Weights of a small GPT-style language model, trained from scratch on English Wikipedia.
Training: a variant of Muon for these matrices, 4280 steps.
MLP neurons of a small language model. Each row is named by its layer, matrix (gate and up: input weights; down: output weights) and neuron, and shows model dimensions 32-127. Each number is 128 + 24 x the weight over its row's rms, rounded and kept within 0 to 255. Numbers have three digits each. A neuron's up and down rows have the sign that makes its largest values positive.
After each neuron's rows, "fires before" lists the tokens most often just after its 100 highest values on Wikipedia text that the model never trained on; "fires after" lists the tokens most often just before its 100 highest values on Wikipedia text that the model never trained on. A number after a token or word is its count.

L12.gate570:154085116145113158107140078108168127115130157125118102131133096092146131137138116129120154134130122113120165122056121155099125097167092122154110125115059109104113156136158150121121138146117156130129080133119133180140142142108132117127130115104104110126138122106097144126153099135093148123
L12.up570:134117116150129148150139159141158116136156163142158133177180099124101149092120166135150147150168116177084105114150124106123150129142137103125149087139136154112103114145123093110106119120121116098108087123192143123105127196136149108126162096137138136145142120121131145107132173109110118105
L12.down570:138151086157110089109088125113157098182127104158071112097076144158146130164129169128097110156104130107143121110131119156121146108138115166100087109087133119178128088118145136120127133137118126132154132162088113139167116130157168116147131131117124122120115137116107147132143152133136178136
fires before: "9" 30, "5" 15, "2" 10, "8" 10, "3" 7
fires after: "0" 34, "1" 23, "9" 15, " " 13, " (" 7, "2" 4

L2.gate327:146136116138142129086143115120127123142127125126101126133165120158133146138177136118114099108118174147127110136121153116137133134147157094162119103145128128106132129141147146178178124094094156114140097084078103116103095173157114106148137145110171135100158171115105150131160161131120128141
L2.up327:157142132118183146101129131132126122182140126125109097132154147107151115159140108127174153125108156152122163143152137117097144134126164133138123113129159138109143120126104100144161143135133134146148095113123109109126094182105128170186142075148137124095143144127104162113129156110160188124
L2.down327:088114093132136144144138167116145091132099128103114090101136152130142094097120135117158111100130135131127144100192155141146154107109145115123098147155139138151144148116058108131138143106174092159130112131133128094147116147131118148140158114125140135125103116122150139077128141135155169126
fires before: "2" 40, " " 31, "1" 22
fires after: " In" 24, "In" 17, " August" 7, " March" 7, " November" 6

L12.gate187:084122105146118140118173121156107150137136123140144110156113108102141132123161157145170154149110111091163144112170133102137199164127124137151145121155175107129125102110144162131151146127115150140125095130118109123084136086144137171156129109105120156179086158136138132075143165142118125120
L12.up187:144112153126154118102156096151125141129127136143145120088119146164091101131153128132118173124150129150120160168100097136125130100141150151108138173141122118111108114112118139087145107129114140151094143168145153108107135112122154110165129110130151102142157073170108161163121134142128158182
L12.down187:132104137166143134163160156108153120142145127134127125117152171143137106157122136147129168107162129100128164117139148150147129152131147145174154167123108100090121097099107082132120146147129111103103130126130136143126108127119123128106096152119150154122201139145106194101126139074105156165
fires before: "9" 63
fires after: " " 51, "\n" 5, " sub" 4, " (" 4

L4.gate915:116135138090137144139152133124132085136127134113135182119155117125137081110109103140132184114151134143103126117125134136132112154129116128132066099071102114122101110166123141116119105130125111133148105134130146126120159111147109106115105069180144119059078123138149186119136138107080141137
L4.up915:149124113135102142150127149152102159101134136136165122138120156157091147102110135097133133138102108125107170089124159084181142199111120152161118193101118136116132152124106168126133165128145108123111178140113110127067122118129122131118114106174136152115152101117166156163127110030118126107
L4.down915:129132139099120107140092119146100119119107103079096129085106096104124137164156123106111116129168088158135149140159071149153135089121166141135145117139142153117167154104126125099136117103130152136138137151108119120115127088092133151112102119112089080145107154133125089153120162150098146101
fires before: "0" 41, "|" 5, "1" 5, "5" 4, "4" 4, " Clark" 4
fires after: "," 36, "." 13, "0" 11, "–" 4, "y" 4

L9.gate239:164112154088066171097111134124103110138124099147128137138150131150130119125125128147172092150104116151146145100148098137113130115142126129119117156130151144132128094144098105178123136124085103153130099176180117117125144129137161132164121123126070147105065128134156116133135120108117155122
L9.up239:117157099116106163143146114096068130090121073136122163105110145109173138112129135142161113147099132097113137128068097090137084155119128160126085152110136149141115147138123120085122135187105155183126133125142137167181162100145119140147112141169120126161100149156143111144091114130143113134
L9.down239:080156158161140121155130143116142120152145171119120117103128111165109158121146164157122110109149092108114092124083165132104135106105105112118133148132143102085125115149150104121137168094116144128174157104130106120118110113140079105055157105120137145129150153147090116106156106135123106136
fires before: "1" 35, " he" 17, "2" 8, " she" 4, " the" 4
fires after: "," 42, " October" 4, " November" 4

L5.gate391:131145140125146134186153108119151130142139122156073122149141135144104115136147156155144112153095094148131132108176135102134150134149141100147092110156140126154158094131160183101103123079132132120125135174115161125100159126156110143100156111110165170095134118147109127145137143125171118097
L5.up391:124130144111117139152134093096142115131153114125118164102147174113090100167150084127107145126145146137146104089180100108088109133099106125101110134120144091084125151125118148133126099124176202146092100150133112145111134109134097168128125132096174103150134133134145135112118153130132115085
L5.down391:097126148140185166080145147138145136123105106137133129140115147151137117077155148133135096127121092130109141153078097100132111174171138049130122149151114178164127133148142118111132136107119107086107126167130131118131126124135140138142118094132108097165101100157135109097084118111170130131
fires before: "1" 59, "2" 23
fires after: " in" 29, "," 22, " In" 10, "In" 7

L9.gate416:141138135142116100116124121155154120127122115104115136142102132133096157107121126121134094101132149153105130131117103125133219135129131114141141159125142098143123127148164101140107092132133139066099121124090125097130132125139125179120115133175116134121111135144109174108124100146159139116
L9.up416:119145093100061110139133140176117122128160114143115152133126126207126130104125141126148139121142128182123123143119117156129076094096181115111130136118114153113101163139149125116109151113120149127111118139145159104156112171165177169083156089159130153173115085124079138132120110124122166114
L9.down416:095151166108113172111175127132156143147142099120142134140144120150157131125099107085109087130119136145164158120114178122100135147090130115106123088153123160098116112128123111132112126138117116120097166116116141128087150128101122138061140109141134127125123158092162141106129105142106154107
fires before: "0" 44, "1" 41, "2" 13
fires after: "2" 87, " In" 5

L12.gate398:077153105132107128099146071104135128117125129156086114153130095056114122146138112148148114170104142164121188108111168134128111160105113141097149114145115149118141125110143122108128088123119132136157110122113128141156165104129061105137139135112154139159125141101139082141144088133088125158
L12.up398:136119095141129143087133130119137081112158131087074111097120124096100146100133175093137115118091132144122164128153134084134147112150096087141110114123132137099118095086109126103153106135095146110110161127178168133120078168102098171123131159137114093130146122139163164138102095148114139147
L12.down398:150152089106201110102128131164151096166139164151143139137159133131139084160124115129125112102099152142065138152137119119129104142123160142120117152168113157135073137111126113123116130102148098136097120175118110123131132144160124112097121093142167157122150134096137124131121113145117119104
fires before: "1" 19, "3" 19, "2" 17, "0" 17, "4" 13, "5" 13
fires after: "3" 25, "4" 19, "0" 13, "5" 8, "9" 7, "2" 7

L9.gate37:155129132136134129111089161155160124116132131141162135151129099130110145132132191100111111117078150115083117121131121108141131153113108097113135145150157162112112103129109123129144124161077170156125126148139137152152129099118157135140092110175111124127132087137094093147115162132127125110
L9.up37:132151116112135137096113131150148173175140105110145116190076123094126170118149146104116125125066130160080125154129084148146105104159157101188121129139102140118114100101133106133146097137110139140105106142112123167119167121115136161135123082121118097114131147136156169086148164136181137073
L9.down37:126127153100169097115096106093131141122135119117171131171104106168158160109105106123149098093129136140107099070106116138090125132113108122146161143103096131152119083093100150125089112166109123148122151136114161138135166086121163118104095102148124095153120137140149151104128142167148085140
fires before: "0" 90
fires after: " " 90

L12.gate952:088164116092102123101145159058132121145135090137121198184097118101134179092163159107108141136145092161155127131115136089152120089114121103143126146129127148126093063123139121126097083139123129173134189135144101112154107136086130152118166131156133101121147168130128099136123130129120103141
L12.up952:139131152146132110137095139118113121125117125121107082140132152129127156142116138136162121137141084124119109136129120144152119114124129156123161134105115133132176114106163141136118108086147141056143135123130158118111132135145120143162133166129114131159096106112169148148148084166133127128
L12.down952:107143148088125133130137137091115137140093163131146172143121152120145135106100153083113117149134088152146181154169097090116119113166148127112139140102135118168119127120124109117082111150127103136129090161133126158158125141145130126097142108116107133098127096168111139140159173148116148103
fires before: "1" 42, "9" 17, "8" 14, "7" 11, "0" 6
fires after: " |" 34, "|" 12, "″N" 5, "8" 4, "5" 4

L12.gate886:117159115159151082191097120066117102123106116123116166144091137111097116105142146170088124115153125112149127120079117139117115128122132096133101122166118108122133113126147132154144107129128085144132087114126125105124115101122134130138106142137109125092118166133143107133151124146097114144
L12.up886:118145176105106112149147131115144098107116139164138132130154119135127156148170119112126151119172153169190131122140088116147132137135103136150117123131132171123118133087116093122163095152145127122136156094097118123136124163128177120170102125162115133118119139113144133124160107151131124101
L12.down886:144177171128084115139116111149165116085120119148166143085104111143159167107091153110101153105119145148108112120083111123130141088131067117094150173145135104123137158125122111148092093139120122165135123141099110136144105144122127091110141117086130133123134139138116111117112134134103130144
fires before: "1" 17, "4" 16, "2" 14, "3" 11, "5" 10
fires after: " |" 50, "0" 4

L12.gate1033:134133065127099153143115140091115067131172165069141125119075092106138105125134144131118121151121115132113159148176140143119092146138172128108108103147146130106130123087140130139122155140133122108133130139103135146113146110136150156103127129085115096160109132155125115138151089126094153124
L12.up1033:109124124163143133138129164126144139156129157151123140082124116115100145118115156157138096111100110141090109109141096124103099147127148094098123174136135099122135125114132118113137128139142132110086152119119151092125133119127107181134202142142122134151083145129167129165142074136156139114
L12.down1033:141155140061138151139104121087146136139086154121095141145162107129126117161135109157139134133116156175058150127111133137153104154110140112085090157128123164157147106152136141149094145173133168073144126150122125135115135204082126140093124153136090116106113173140132087135128121121155146078
fires before: "0" 55, "1" 26, "2" 7
fires after: " |" 65, " -" 9, ";" 9, "3" 5

L9.gate1166:113134114146150109137130094099125147139093106113134098126161158123132110130073090118146118121116174158119093128111138134106165121100146120145110128177144123105136105145164144145132112115127103106128149102135117135125128106125095150151100155126126163088130139132165110129120093154146119111
L9.up1166:185133133153134136119133151151128158117142109124125147129101163112143110148121117091145110129106121143130107108138120175111123110125160109168125143136162147128167135125098120121147087135147153143109156090101137151151133090126099130125135149139139140096119135151145097159100144176170121159
L9.down1166:106096105113125152141131111136153164123139156149099107182135159137123156096112126124177124110113154073150098059130156112127126141120137155160180129115159090128136144113133068169103109128203143117112162108079111131141149124119162146119127095139133188115092131154133104128122130146106131111
fires before: "2" 39, "1" 30, "0" 14
fires after: "2" 81, "Population" 4

L9.gate1207:093167109155129158137150099108148073072134166153142172124136147067127115112114127121153138192150122091177141104163142146124108123160109154146096075138109095125072167146138091169159136104121098111133115131087117108078127114124150140174117131105085122152087140110105082102114124150061186141
L9.up1207:142140140087112126118140091075176147139085105107109120121110121121148157130144156123097124160131077150121126093101112158110194116145101132128167114143134071109146129135144143110109120159166131098089093147129133151083089108116133153137119147131120115150119146165146117122158149126102109115
L9.down1207:167197100125134174099125126136142081141141125131146191125117123087136122129097130115140201145130130131105105095132132129150127168111114132099169142089120112133143129135122181104141140102158108146122137140170100118124169133123114148084144106130130085172133130156143132130126170139093143119
fires before: "1" 20, "0" 19, "2" 13, " |" 12, "7" 6, "5" 6
fires after: " |" 72, " /" 9, " " 5

L5.gate561:133134107103131178126130137154129115142081090105140114162127150112095109118106150108121157179093109106092076104149111143162123144135117131127157128145135113148180159107108144174113115166111138093136149114141133154143116134131178129152096109093109118109106131140125115164142173161131121120
L5.up561:180123179177159105130130087111135142138158138092146120132124121095149145114131155139122132135087134113098141174142116149134115107082138098145094157135110154130121127104104171122151135147180163131138162129154114148129141167111167127149112059120134168155109113095150124131127150085116122103
L5.down561:130141138132135113123100152090122145128084093128164124138139156103182136126080135133149113104120131144138162113106177128118135150166126157128132131153088124138117067090143138106116119144097144156098134117099125115116102095116143141134123144138121135090145165146148139091130140138119093090
fires before: "0" 88
fires after: " " 85, "–" 7, " (" 4

L5.gate1096:157145108144152161118134131164092126117154117131111089110157128120048119163089156134111079119103110148094139172118122137120180151109148131133165113115149134107136148126181127109120121192123143119180126088125116118126136094135138138088154096159137151133152154111128136121117175124131127098
L5.up1096:158161094092144131109144119122146186114147105138124177124127082168144108164093106114147109061135150180111154117137119121120152156150128113146149114123123119118111106154154129121108153111167121110115140161099134103167147121106108199091130156138141166129115134165135138111131100158086162095
L5.down1096:140136141111135144125139143178155122142125146131102125146111120152152119117147123122107122121133153149121122152109140134115152088106157125127124123131145157118138113175111110149113124139120133128144121126142110165120128144174111088134150101128147151097094075170167144105115137141126119101
fires before: "2" 35, "1" 34, "0" 31
fires after: "2" 100

L12.gate1172:116100109103115107156136141104130129108126140081100093120138143133090187140111225106100105146116119121118121168146126141103115104128157137119074048104113119154131120111102094145076102126099173122133137111117139153169100097160137105125157121174087137121128152109130134118128138145125129147
L12.up1172:145111122131105165185124147126147154126154087118127109147148116156111135173062132150126161137143124131111100185119116156105119071158128097085125154149134103166158126107132134152124115157113114101130093143081127104119111155145159080117130134150143081123160124099156127143143144133137121119
L12.down1172:137140172111118111127112141149127120150103168154112109125117123055137157130102187129164149132113089090138114132107104145119097140140161147105093111104099101140120143086146168149137111153094126068118130129121089119138126115134121162156159097161103120126149168128143151105135130124138124158
fires before: ":" 72
fires after: " " 58, " (" 5, " Preceded" 4